Part of a small language model's weights: 6.17M parameters, rotary positions.
MLP neurons of a small language model. Each row is named by its layer, matrix (down: output weights) and neuron, and shows model dimensions 32-127. Each number is 500 + 50 x the weight over its row's rms, rounded and kept within 0 to 999. Numbers have three digits each. A neuron's up and down rows have the sign that makes its largest values positive.
A block is one neuron, or neurons of one layer that tend to fire together. After each block is what it responds to, as a language model described it from the Wikipedia text at the highest values.

L2.down635:583484466458485575482542434485475568493576428471410533415501478508499560482467458422474479559571484499508495473593581505617427522511375351524492477474468577560486497518466509496459564453480533527377563509500525438395456582459517544565536484566505526551557451521585534556452505495567629422
Fires on "with" right after a comma or noun phrase adding detail ("brick, with a moulded", "Sweden, with handball"); weaker on mid-word pieces like comp-et-ition, Det-ro-it.

L5.down113:543493471469586461430473496551492568536447500461593497524486519549461529500565511450501420429483540435511574487463541452485547577459481484501496527671444457544526455453536552511529418400433509611519517561504480468518513493511466554531447477460425453548566521478499532462450437459503586515
L5.down196:507485523447508480495509507532533594477454519532480514506546510588502493410506470522489489532490379476564381476426464437495580436564515475550478440494513484464525454388493542502562553550536588545572522442492523396509507440596526471471569420498466490531434492557476496522480545533449603573
L5.down449:502436479477506479491552359457414506463480568475438513555489506499475507504556507491511431449548413563526493505524502443510593464555498479499458500438551519470504594496487494558475404502476549529473489532430463426471544475564513523457468503536536540467478498499604479542514491540537488379
L5.down642:485529471407518459514473483570521520466424525527541474534577501466434466491542533425480573466411477476564428539491614489472518569445477502532454531532468440404505506524530469514555515509500531498572482461455633568532359456451559511504527435448453562492472517537472505543476483545425504512
Final pieces that finish a word begun by an unusual split, especially adverbs and degree words: newly, unilaterally, much, most, now, also, declared.

L3.down21:463514483511482535452409532486447387479580562520487465504420567580453553505514612405481510480605390493446400511519558501496545510506504294439475532559528605507466526506498545457491509440433515510535488523562487443499709517506485548508561476503538428502413518615474512552454531446535424449
L3.down70:509470548472501457415492484398452411566560505463466569495494561556494504527568535415533454517495563492474487580477464445492466543568498494521531449503562501500415597432496476520454472513494569536441538508534519464535532506540486513467547495498560561477505444579499466537569484460460471521
L3.down330:482509613357569464536479540522496510425503504470447459394522513475474485549447513509501537501549592434424598497536492432500474490477473481422611476528535580527512411478488525628493514580449452447505467455616466513476512483452453517514669565514559547465481428465493479474446522497500604392
L3.down341:474475513523517419479458496514570536511486594556533489544552417436404464487490605513495392545458534456555586444500349516535501624537428431462431528443547570533597582499528505474454570433463527559471470537516529438519564654529514489425445473537468515481421496582601613435573492539396498542
L3.down344:535545558486506460474559487473414446559507542475511479511562619497526563536519489453526447415502567453493561502469573533491421527519519516475454545416482475445487497451468393509483493437537507413414520533559498524497573537566444475424523483498486514558467493545545564508451642417507545514
L3.down369:533452517476454475492494489509560540527563512352480505540399469463483473443459354488494509440443603381546427495462613500536456508405508502523440435538442557504493553451564521507419438446508470530537475539442471517491522561486487505483549573504610592480533510541488423460486553539505448429
L3.down389:465492532590496411442437474495479461452508538540445426502513456417540443546479561416440548472528538523590495408611457469508546466502595565529425551514597490486518474392418560511514508487460484547547480473481583474564542432550471489545460471518518456472495501579445501412489494596495414446
L3.down390:487387490520541479523434573528459409447562431471510519443436411494545525472480513537493452449512577551489574469480420478425386468534510485492543524523449556522535484520507478549424494493455486454508568565485567515526410622591448514523544575510489483519478474588476485461512473552502420440
L3.down401:473517453414521397478519490545500582519510451590451531576470509528476524477541510571474474478524523429517448464435557435446498462566441467535461518504606457479505425543563485567563508435520508536575460516469533481493667544546522522583555554465420590541474505486476425465590404483513469448
L3.down421:518481483591502519505489472494524469477502593530498507385417425496541513491563513531586546562528474573390472491472551540432529551455597409566488492417476485480543485524508518554485419490471476458447421358464524509496558429474516525531532574436457570527500507475519464519516491494502426522
L3.down432:508455471433490438473498464443552506432479432573352480466534477543553479568466522524441440510517432449441536456577610493442622470570485536437513502484529472445417478475526491503574479353531435524507526533458470522525591470517469524486561532491531514480408492493420512477519445508508631453
L3.down489:425584560441452470536428492537503522445411452471545563488506465512518465374500444441428555528587454422398569487499541503476514504530504533481375538534535499490493445495585439561403575539461466450498502498498482509529496441447425534467540480581418435522549317502461461525512501453559579512
L3.down500:470437496482433387442503501481501541443483451494527542435414579559487480503485428413466462426537509464433553523560519464503488448479467395541530461442516433406481530481554591513488514533417438544504505519528530467489661554506520455533553425628502552499374539538425588481470522434534551440
L3.down549:539513487531405453467591550568507463479405545484441603470423499461423565468573578458444498566416504470490481606467514460445469511523497535471551488484423491512556481602498507532528529654503475523431434499460478546594609551426456522545522542552478532643509466452465487472539511465530518455
L3.down570:489404539486543477498500483436505452494468448502519496531435500492498547466491479515492546488527511491441565452598492503490437577518557495536441454515452434502492483369414652525455516441516429571455546507536472440567489540493445399462573527556528454501478557511456461527502488541583428444
L3.down641:467478461549455469488488508477580401526449515550618531404422546528509467450559557431448500493527589461417455518435563466450562572451559484389475495468540452442454585460613573470491442389401512477492409463549520546531537362510493435504460483538498455468511396544534548465490485592459477556
Prepositions introducing an associated party or object, mainly with, by, of (along with, acquired by, part of), plus some verb -ing endings.

L2.down226:514548535458542538536452517465497438554501523464495406540478433425423518428530512479452576629511521507566473521502472418578505471466529480489487451554493426451519443476493505527466482526476481540514503494555558527517427461526457496500465531529539464569462483569533338469547535589482449518
Mostly "er" as a word's second piece after one initial letter (Germany, German, performance, Cervantes), plus the preposition "at" before places and institutions.

L3.down27:481541507536535501495491554577502445499569445519516549482564533505542482472428491526385395482426478469498564570528552559430551524442541450564595457377615470526459547528562521505442538528560572556481592533537399460584518478587508470420490522480508565486414533494504492568520526535548582502
L3.down35:521477511413422502423571493555535515472552515494479482576495561530491530438518477524444435523531570500508498542510512438507448475425545496478415487576479485468431502525414423564499554587565477545501558552506456525450518515615476483504464569432564545493482554433563529597416467520442517522
L3.down38:550483437522498469492523496425584468505562531468565458486508484554486451499510435479451494498381374478548513449488352473475469539461468443544566461448488506491444470519568442545434650476480455526495505502525474569544479489602487535489530432548481465499461481489504423465478496476644563528
L3.down79:467406518504543501470477449434524506615444424518512489493468566479636485520485483507569553494517502487564531484612530430487452499529495468556520398480559450467471542446567527535539529518512544497442445412591561488486449551503471498499552437611478574484519469465523448543570527461519550492
L3.down275:452544508488519496526473512448595610472460493481457491509505536533511514562573496453449420474489493510452569509539351378488493564512477608448484545537550475469440451473415536532536512566530534588492652477540464463445549457505510556533509574418518474429499462527522507511445520589477425455
L3.down307:541481430510450531502500511439453534523535447535601467499523465395479500472429479623477537459463553514455469507432470565433557533574555531479418493553463499566500599468381554456412425413515493493498549466475544521549423533586540367513458449470548347480384475453556458465532511537437575543
L3.down359:530474449562502448453506446441526521497594529517505625550512499495523545461550469555395505520386477527632597567520535453513486471544501585506533459493488521464498486482464507480491484532544554572598556463594488465565567530561437468520542475477506518606546507466468536430547440481524447447
L3.down418:517471538506552582483661543453516532503432485529517492548437491528547475354480433557515596481465492487415422578625429474439523624531468433459583435364472480496440574518449608476454488512511449534499404502606501483477589512381493464526503430577469513452560454424529518506431532456525461467
L3.down433:561450538437530420529466579464438534538508549557444419576458497477501605449505552505408485494492442519518515570540505486494519589533538517538569548560593431537497403493477472467510492594441520521492488475538527467545558589461535468431533458581553528433450488536497519519509592462565433536
L3.down496:536519543478570457554483416464532436574562515510541515490483410453508518474545481528496530502551466528532575486447476550409456530345527476488484562500377443549519459536541545524481490529473484480395485470421566478533493564526462529538527591483545462539486454454577422435490587515588434550
L3.down547:558567426449472500480516492449485463566450437471455475510475469493558537547510527466454588447479435574534436521526351468535499567521505458521505385544560513474501541386443493510522458456532486517507477407534497470469550549445478464499514577468565465507493634536482487517507487492490344508
L3.down604:444499458473525457512576524489507446487506490497477454560443467608600487485522510423488480516593537531486469514513480444498450442490480533456464418557536559603454530520553497450512487489473526473538525501570404467509442485448551504446459528579568514455532506576562487572470451481524503541
L3.down652:425523431465496486511555460549514425607426536425556540500473544565549430508474507434532455413459542480444520482500541356441509583554558480495454403502528495413559496418496504607566477416432516533506458467486473515551642476452469484536391518534503522526484507509548449502490516517577486483
L3.down665:534499591482535453545511560516462627433457436551457527584483518478418504451529502472519559415480582419561426424460441438553481550530415485535487461469508565441547517468543538536451581531485557523531442494487471544562511593531482471522524526429552562454411476412496557495419537487537607565
L3.down684:536549519487586494447431538516530420557454563494495518488516388458427450482450479421555536448431506509597464524484587476571471550514469521525534529549538557503602547495457529536457562568485474614493491538521392582586460541462505488489476468599458544534442491562479550424518422440432527454
L3.down691:466617508494465529460529528614495510518476560560477491474522388500560539419522479573470454492536458411499394495444510490558437451471429425532516504533570479564554566475508593578501490460469516498508543516497534501502420565541523512477405433501551527505505516508493362509540519557531562514
Word-internal fragments, mostly "er" after a preceding piece, strongest in "super-" words (supervised, supermodels), also material, cooperation, reign.

L2.down469:518517489473498504406573496541514539561583545509462433476554497502513506494445550526454502520471537566480515551475593444526471501489518563465467553505514501512507498540539407568405503460547530442545529525416484499480551369524539510500474584498465580470417467558477455474528576484376502473
Vowel-initial second fragments finishing common words split after the first letters, strongest for "ad" in Road (streets, road race), also chair, training, head.

L3.down8:527539502528499429463488544565465420445552461444515450502468453462585501556501460433593601472523501548511596506602410473493404538488546466569483511523583468441468446443468537466585471489434503579491565521520473452552492448448476454561459477457491527530481471497491489526474550564480423511
L3.down18:560504500489506552464591484533453502527554498497456499541510448497548495373462576488518498429523501540512495513544509402425522461499564491440469481545495459517485596566490562488479637478450481439447537442529484578508514535525500497519504564403479500500482430530524427461504502514514501492
L3.down39:413465412496513475538481585403487461463560494501507466548467494533546438502550526516556510475543460452554514511554494435628481582546476423571596462439423431522362477569591479599520566439497435473553517494554569479534536446555485517458469459445614569476569539507538560483543437508487482508
L3.down65:508445492496523431433511568533529396479523439527547452479465526468512510412455481501452545591611402444552574491488482509565403596453506526461506470434460517489379473502446472567470480479515511446437478471502420431562576478607491459493460472509515478499569558478540471361542463556465448549
L3.down82:538461453543540435578530358527514513456491513476486542565432445520445553488552450511486446494466599461533571488582478486420496492455582551494432472507482525568598466537581413521440569443510474527492524563341456478484486415516530478587487531437501488508586510551467583542534532458496464510
L3.down88:464551515464480518488507461484484430534480432653490430455439536447526621490445552522516499442487478590519574514443472533506541494631524536514550484477503504495599510488478580484415537405392487513431450414553510492539491469465530457536401428546659432542470488515443478501494518518526595470
L3.down109:520582446473475504532415562506555476557515526469539496503554553585489598475515508554526514608496477452632608455534506546466489509581504490559501463551524488512419483530488494591464468576413562575448510542529474494471543517501534445552545520458461590451451425536556500483598473437471447473
L3.down141:581511573449455489579502504512456457459492473566468563392490483530562435438463545514530588473539528531596501452550493491509571441522498539564457483564571373444437576476505466474454492489410506490518512591499469596487428413482445576471487606555453513444508523478499570377520497564617566444
L3.down237:490524550497542522493479436532506457482565477556457593444404477569520473513507525518554522513514504538460556496509431460494609517574549432534544506497625475533480494462489518398527494477517551424530555567423564428376401476438423519573486548463469462571545489546514499530439486533575437491
L3.down240:432523488437521491583531504495468499542525506520449585487405474519501559569554505479499560532560410549532516525546566386526528467497562480454512491575523462510498543394488566572523552452488446494501513538462460517557521486464484475598500445508459399513441463506541399578512476546394494553
L3.down381:447384580477559513448394487564609519492509520531499467522465544477542503555489530467469483498543419509465569492492527489474505417500531562538516485541537509515602503471540516458538540464444489463583519539459456515546485528468446516503514477395442557516472539526535515572486468482416507436
L3.down428:530449537576607457497457423537529505550543609456556493518413369511452544475584515475473519550573479602492504493512525453471491513504570578479431525525467525490403488488437389543612517511472540571588484465534555457533527467560502595541509502551520561442498408443440537579510551553474476443
L3.down431:484517498538395572432529526411474601456510510524479467519624379499529511454491535480478476452568527597501482517451539563442524488512512467538471603539483470520373492520427572472476557505592415419531525557481516419488515474368494506469489528518479504396572461514529500538481509491461580457
L3.down551:547497501496455448490576468564536534548472449544560437522471496431488416468554546539446518603535466493558512403530472487512564425460502496537463466517493518451508437480478541506496492422475493493407481467559538470572388412437485483519461607501583565643512592524531441461503559538508515503
L3.down666:437537428522532508530480487509556515529541559498583463438436496500567492539509436492506562512525481530497483431510514489509543521578494499517466452493563454453548482538523528596494613555463528520407520428408499560576491421495492579501552486559564460482475497496474423511558516463463519471
L3.down683:555530480489364426490458457520459567551555575536467473564558493528482571456567497468555500527472462495427556560528539405509526486578450513496508573453521393573588463437450541383517607498506409572572460580499523532571545435546457487487502545596456469478589435510672454495455493535565537525
Short word pieces right after an odd one- or two-letter split inside a word, e.g. I-s-lam, Missis-s-ippi, o-b-served, A-t, Athle-t-e.

L5.down305:429524494437501455511522519502465427488428542497515426483382481440491556463546434523591553456487456445433420578470486433491514488546454470487502443450506534532504493527562570504504495467378573492484557464572449519521525487427601518474518475526542545444519423420484460662474499512480440511
L5.down443:528494458513688474512496531466452513560541407605495460496481554531463524476440549449430492409509523500506472437463433476425449526456544526456513582420537542523519464524472463494443506526529517634479592511442473448514546455567541538446407487603517537466467497513491583500575581390452509499
L5.down532:463500608434537505480525429567477492489492574501518406496434549448480627522471606566514567441447512559502516525459453479467605457468491506461576492512564529551449463466502474455562473529566520615529525458467506507478370556563607497581490549537527546472500467543500475455475576547455536468
L5.down539:468586462429452420506484502453510493487473566543479461535546523471597577474453510522494485523469491538523485521445575492521541456496509468501532496461520491504553420472451485525480559540449442561545484422543405499556516491515481515483563549473501445491483487539509540529562467507521525369
Middle pieces of common words broken into odd sub-tokens, such as o-t-her, f-at-her, pl-a-ce, f-am-ily, sec-on-d.

L3.down6:430533516472494541568504509515523411547566527505540503479496494556582488460530542471428526545541404554528542566506504361525550557592541567520449557478469494521515478445497505522579515486531555509413462484413495459523591479444537538486486508473489482521507457439554523415521442544506427531
L3.down7:542546508484472442487567564453504544457527515454427457491510546458486479453422583473479494476486462599419443485484458434495545439490551452554543572542478523518389612487435426495457395528566530514478509538528598549454481461560485471420557534507532444497537475528541550469512523566474479580
L3.down50:455484562459488513585463470458461529516461434510499441578479529417457534488474477498430469427450432617398436477589534556540571574544559506456503515477539527519543565587460482593464602438518513508482460499522520519484452549414475566418481566448535489362547568558494586483504519496542376454
L3.down124:406526518496482569470504608504525409464524504461508454490527495496498411559427533445586496553549504505568526523504495568464492501552491426401489442398571469436510550547519483431574585516609457523529629523432473470543537506464501500429517501401502595555497485449593452492454470540513436559
L3.down161:403467449525567524455574589417589515525573531525529454548510484490469454470598492427397455529534445542482430482545449440448547473542435443545434454479490540567539503538464530586522470546453601411497530517469451502537495527444487561533449493453433542474465529465458470475627577553491601479
L3.down164:441433487528566500570566534477520492442480537560520566637460418569497603525539579450426490506543407540481528470488491514496574443533501484456366450535430575516563447462488528544564497511482476539537522471455494548562526481425493471528502568554438527542393434400553446510473486479503623481
L3.down203:392412499557538548551550494546506525521480499527506592473516531484480490528480499580497437598576514515434502437529553403460507546558547527495445400509507452491487502510534462478469492556443523526500508502439541573578501515562443465533434419603504495546491520495537443494537501473583446404
L3.down245:493435504490537531531555534485552515424497440507572443531527470503494553565453527456467431460450407578479503568485467463556612479556472463474393557553476487512557520562477503478575440539462585440527515591552474535547525494407503561393529468416435488454480453563489471407543474528556480489
L3.down253:517474499491496600614496499524580577488452515425456499565558484502428478401506447522470511507489547466542396533531482494518460545435446567490504480589491503425567492561527558574563503537483488528446486553466486511628493489421508539471455531542598582533535521530484489492502499455539449490
L3.down279:470490571452539457520441506499466441485538460392457462500477431411528592548630435526494492512454633525459494450565457557443539568563467464523422540539449508595440613424525411464461404577478593510497513526470546507518376475508476525471526451428477565470574425535495500494396542543594493500
L3.down282:421556554487374439602473530583486447516488509464576436503403502538528416436495524473534386452583480560457483516492537474550515421371415486445455548559555555507525563489465432413443446477507497546464502604492473527451543486422604547514538478512539508493541460494579616510456479516433571481
L3.down296:443547398508549475530487500453493484545487493583444474551416582503545477549457590489557517474476517473488645492510546488504513465616456554535394528434487475539495460528530545508482465517575415477613486503453457486517462560403523551512491494609433497496490469528481559507489460607622461531
L3.down358:406566491502609604506427473469569551437445477497473476442524456541483441480590530550398488584507481490559514459440472573459492501548508420453489485548532523517433586391567466404563464571472516450517438473528597481570424499448474580381488424539546527532507507580471473490519554505524622434
L3.down411:441432513564510520422427463444513496570530455545468496437430456492464468502524397406620531539417541521547498455487626563457369531532493444510504396452532525442497546458456449540446517508478459471522465490474499534521436472408471490541487451502458499415493607533502434474463561547531419405
L3.down458:506513522483500426425550523524502476518550537402581498470459559469509470468473420484442549429508451501434480475529522514507513509510597550534473483452545530449462450484436522470513399454424514497529510541569500557513512389458485470461516538517472506516454467440506587493547576536568351519
L3.down490:549457577395368437542481513517530470521531546504573468425541518477476502596427569573443569546511448540537477487618521488474416461511485552469454515427430544496497475485467414501504387532505494480539461420536501568493329415537424535456566470478414591513399447512443455528537526490511454585
Final subword pieces that complete a split common word, especially adverb -ly after new or original, plus m+ore/ost, als+o, n+ow.

L3.down210:497433478580505398515426478521460511561486497496559422484568525555517512483472492381528495474457498460484510573409558528437538533424480429433499586430500493548482442497445528518515473527481426525496515538412444568485519492557418343519445510470437560454594552506454517391543501467415462526
L3.down306:441532528487543552580498476439517452495514445540487542352548514545441599490521514520467508487536460517474444549504479442510562477581581539473524494523453493585516467460485489582506451508458445562615490531464581455562516430511443504558547522463439419513465372482428471471400443465580516429
L3.down328:560523521451523531553492467573505589511507468601527398414510517502537593568436505497537487481442475495524499586506513549451488489472538474516440448472561483551559514523570457430513594503472481555433436360534506471536332494501421540572535471466477549487524485425553525560392478439456566497
L3.down336:546565490424564512555455456490500536463557640515489468584492515475498469405516533508441528426460477582520568511500480488506417603394513537567520457456525483469476482521488489508508499495503517382517533478564438503553539490470574528421422476462526545393483500471497588506533520539449530495
L3.down339:576523462434514383493516457473461488484512575540461518495546391503498533497496490511539498417513495445459490515520558450516601528506412545533502438583512485563537506468410522457488556462518635434598467571531517571503521437447432548495565532517512455456440492538437545522488511497542493504
L3.down361:626416499545532492526519578515508513505421549561457568516436518532534595536489505585474536425499451478534396529450486445496468476469437545600543454523605517596578520503516507401470494474375533472520491517499368510535366421458483505559580499566510538524559504469525570511454540500442476428
L3.down362:559526487448568633526578581505500493496506403485420540517566510478502503535460569601469351494528545530483411574542376546493493496503546495476420537554491561505530559492581523495469567497596519491519433467516524515430617545431509529505446516450465508472515477420532476478510438541492530534
L3.down408:414499511505459408521498516441499496478483612492500583485458520488597478493477485424511540495491586470517567459482587501569548501397437592421536558576487522439545472512500509525469471497537478523562514498462464489432585539495570508496509524458482550455575499522495464477423523576502509550
L3.down493:443477567518467527471460467538428465432515408487552403507505502492528572492530423523537494513376514408514511483658470447503364442479615485506463459471564464428518428464496500539539466456456499444429475420572474526394589480510515474450517524470528502485537516562552483450390556498514490499
L3.down516:442420450496444489543512489426487504550459452421498420562486441453526555498426554501441385553488543566572491575476401521461480526506500447472488536601484472478469508599495418498471521472610482446428400444565509524466494530561581462405531455388450484487495517415526576551521462560449505538
L3.down535:450388598445609447567584470418451529461507492498469476554482549551553522452432421515445459519502510593472470463531545395519415501491535541458564507475470442547482546457494519514498484461537587561515423460532461620479493501514559479446432525533419572479530471512514453490546470515514543526
L3.down536:486554632536511557526523473688387526489476419471458479582450512554696522497464461501463526477453498470450520538528481545553532505477502543473633522468468483524512500546501442403494493497476494449601460622505444466438449488547513530517472612479520562451493543452537502467529519593486436562
L3.down563:493488479552399468544505486514466483464543457429501501539550470601448564517507489458465401534529547605571475478517433431487372605499573507537376574613517466524505527490443491474452574471490486528501507555458547483550564425423468496473527501505564425565459561496466561488501489406498492474
L3.down574:514481508490539510602635539521540468497507456506359490589567476533468576518510516476505440458525504525573498477473521470471546433438493591485556516540483533464419594543450499560524507534555543501537505560555427461531485482533506540515510485493520440455493544469533497543499503517458413451
L3.down617:516477511550570564542497491449585514540493500489477462588482584518546394485396494503455482535423530437517567585511538471455463477539489542444615578440535503560466456650560610536469525555494491464517518456470513512543558528493610482514553561425542480561489461458535376514509449573505512483
L3.down667:512426524482511485496574413478501497506538579520501520464480485512525553509493513462513463489459459442438495580429560504478473539538433506450503537337501544502476523458500533437514547578422536640428470550491492500390502511512469519407510409534543549486506455442507401471501505547463489559
Word-piece fragments finishing a common word split after its first letters, e.g. "il" in Ra-il-way, "k" in Loo-k-ing, "n" in retur-n, "ot" in Fo-ot-ball.

L5.down1:517540450566530453491433510572468516418509508403574416400413456484479457472488510471548476471489524512461425546477531414415594465509480504480490448491450390484508426530524456422465610423413568516480468572527499475507559552461525493492557532473478480492471549469512506504497545480506507549
L5.down271:456510435516501440483470448488535576496455518555510503419444460512484481471422627467486477493542456560558474631599546493488404484419490508534491525549520559533584479488564501532439626442534506403526427590532498572560515473416590522546466547515443522528448482494430464499463541480468511441
L5.down292:561496573481510536408466512487526521462500462512470550560538424511459455469584483509460443420531494466457464507490500521529483360591544485517519572517543482561565620475564506473433502463486387534512456568419463528559527474508537537505570509428530497509542500516491457554456530483505599539
L5.down521:509546445458412561525465548479461493447544426454460426470347521473560439463545477462572497516568558415557514453486472483507526437430493483474499508477598446535561440428429537603556468511482535540562554488432554543503763498494548494514458425558516489487542466496531519472530508450510657480
Final word pieces that complete ordinary English words the tokenizer split oddly mid-word, such as flo-or, bre-ak, shel-ter, plato-on.

L5.down9:517556552506445494597496438508362525589583646506486499506491530485489551500591605484498462544569458457497496537524533501476401500480498565576468542507482521421483474472484552574493497366495550564550530531493504509490459427557587449487443462574572450479519485546474532503549512496511598517
L5.down269:421476458452503520514529426567441519551556475500545434541545523480477512479497433553500534533446530561559428552531358513544528487496529519462514527543529462474531457580512537423423479498446490559559494590606551453491452426474520513503565438471462483443527471545503555541457459484621516380
L5.down392:579536473544459494444589472536376505603514600505541479537447439475496573498531601478460569476458379568495504439480456574447516467548478556491483487500618545517472507444546499495466493548425529474551520555409388556481518407500542506518490532489632481483502494520467490483472465440551590467
L5.down510:447440531553489539523487510502530545469567510459490543435491525487430488564549575529525520572452569501506532561470548550460559530577462461520566415544502563507464547481522532442466405514482494530573418512529439470541593505516498479569528510451525457526602443568415550531374458494626422477
Inflectional endings (-ed, -es, -ing) finishing a main verb split from its stem, mostly past tense in biographies: attend-ed, receiv-ed, provid-es.

L2.down274:540556458424458536471490524515507515522529486524430458422503460531582466542552426539462581487501492490451476459549630415458495452500499514544481487539443464518489517497487529512430412465530502521527425524502501490395488559567546564477492439530398542460576422492430567551516533539452629542
Last letter of uppercase abbreviations, especially the C of UTC and T of DST in time zone lines (also NHL, CRF), plus closing quotation marks.

L2.down562:521435474428398504483585473376472537456550501464573414468483462585503494588441622489540456518582459467543441558526500443515556431519521430585490537526520427512526500479508531504533481583477506471533506478502400503576599462493430588433503505501437544525454478554494496505542539478488530474
The finite verbs was, is, are, were directly after a subject noun or pronoun, often before a participle: "the town was annexed", "Rankings are as of".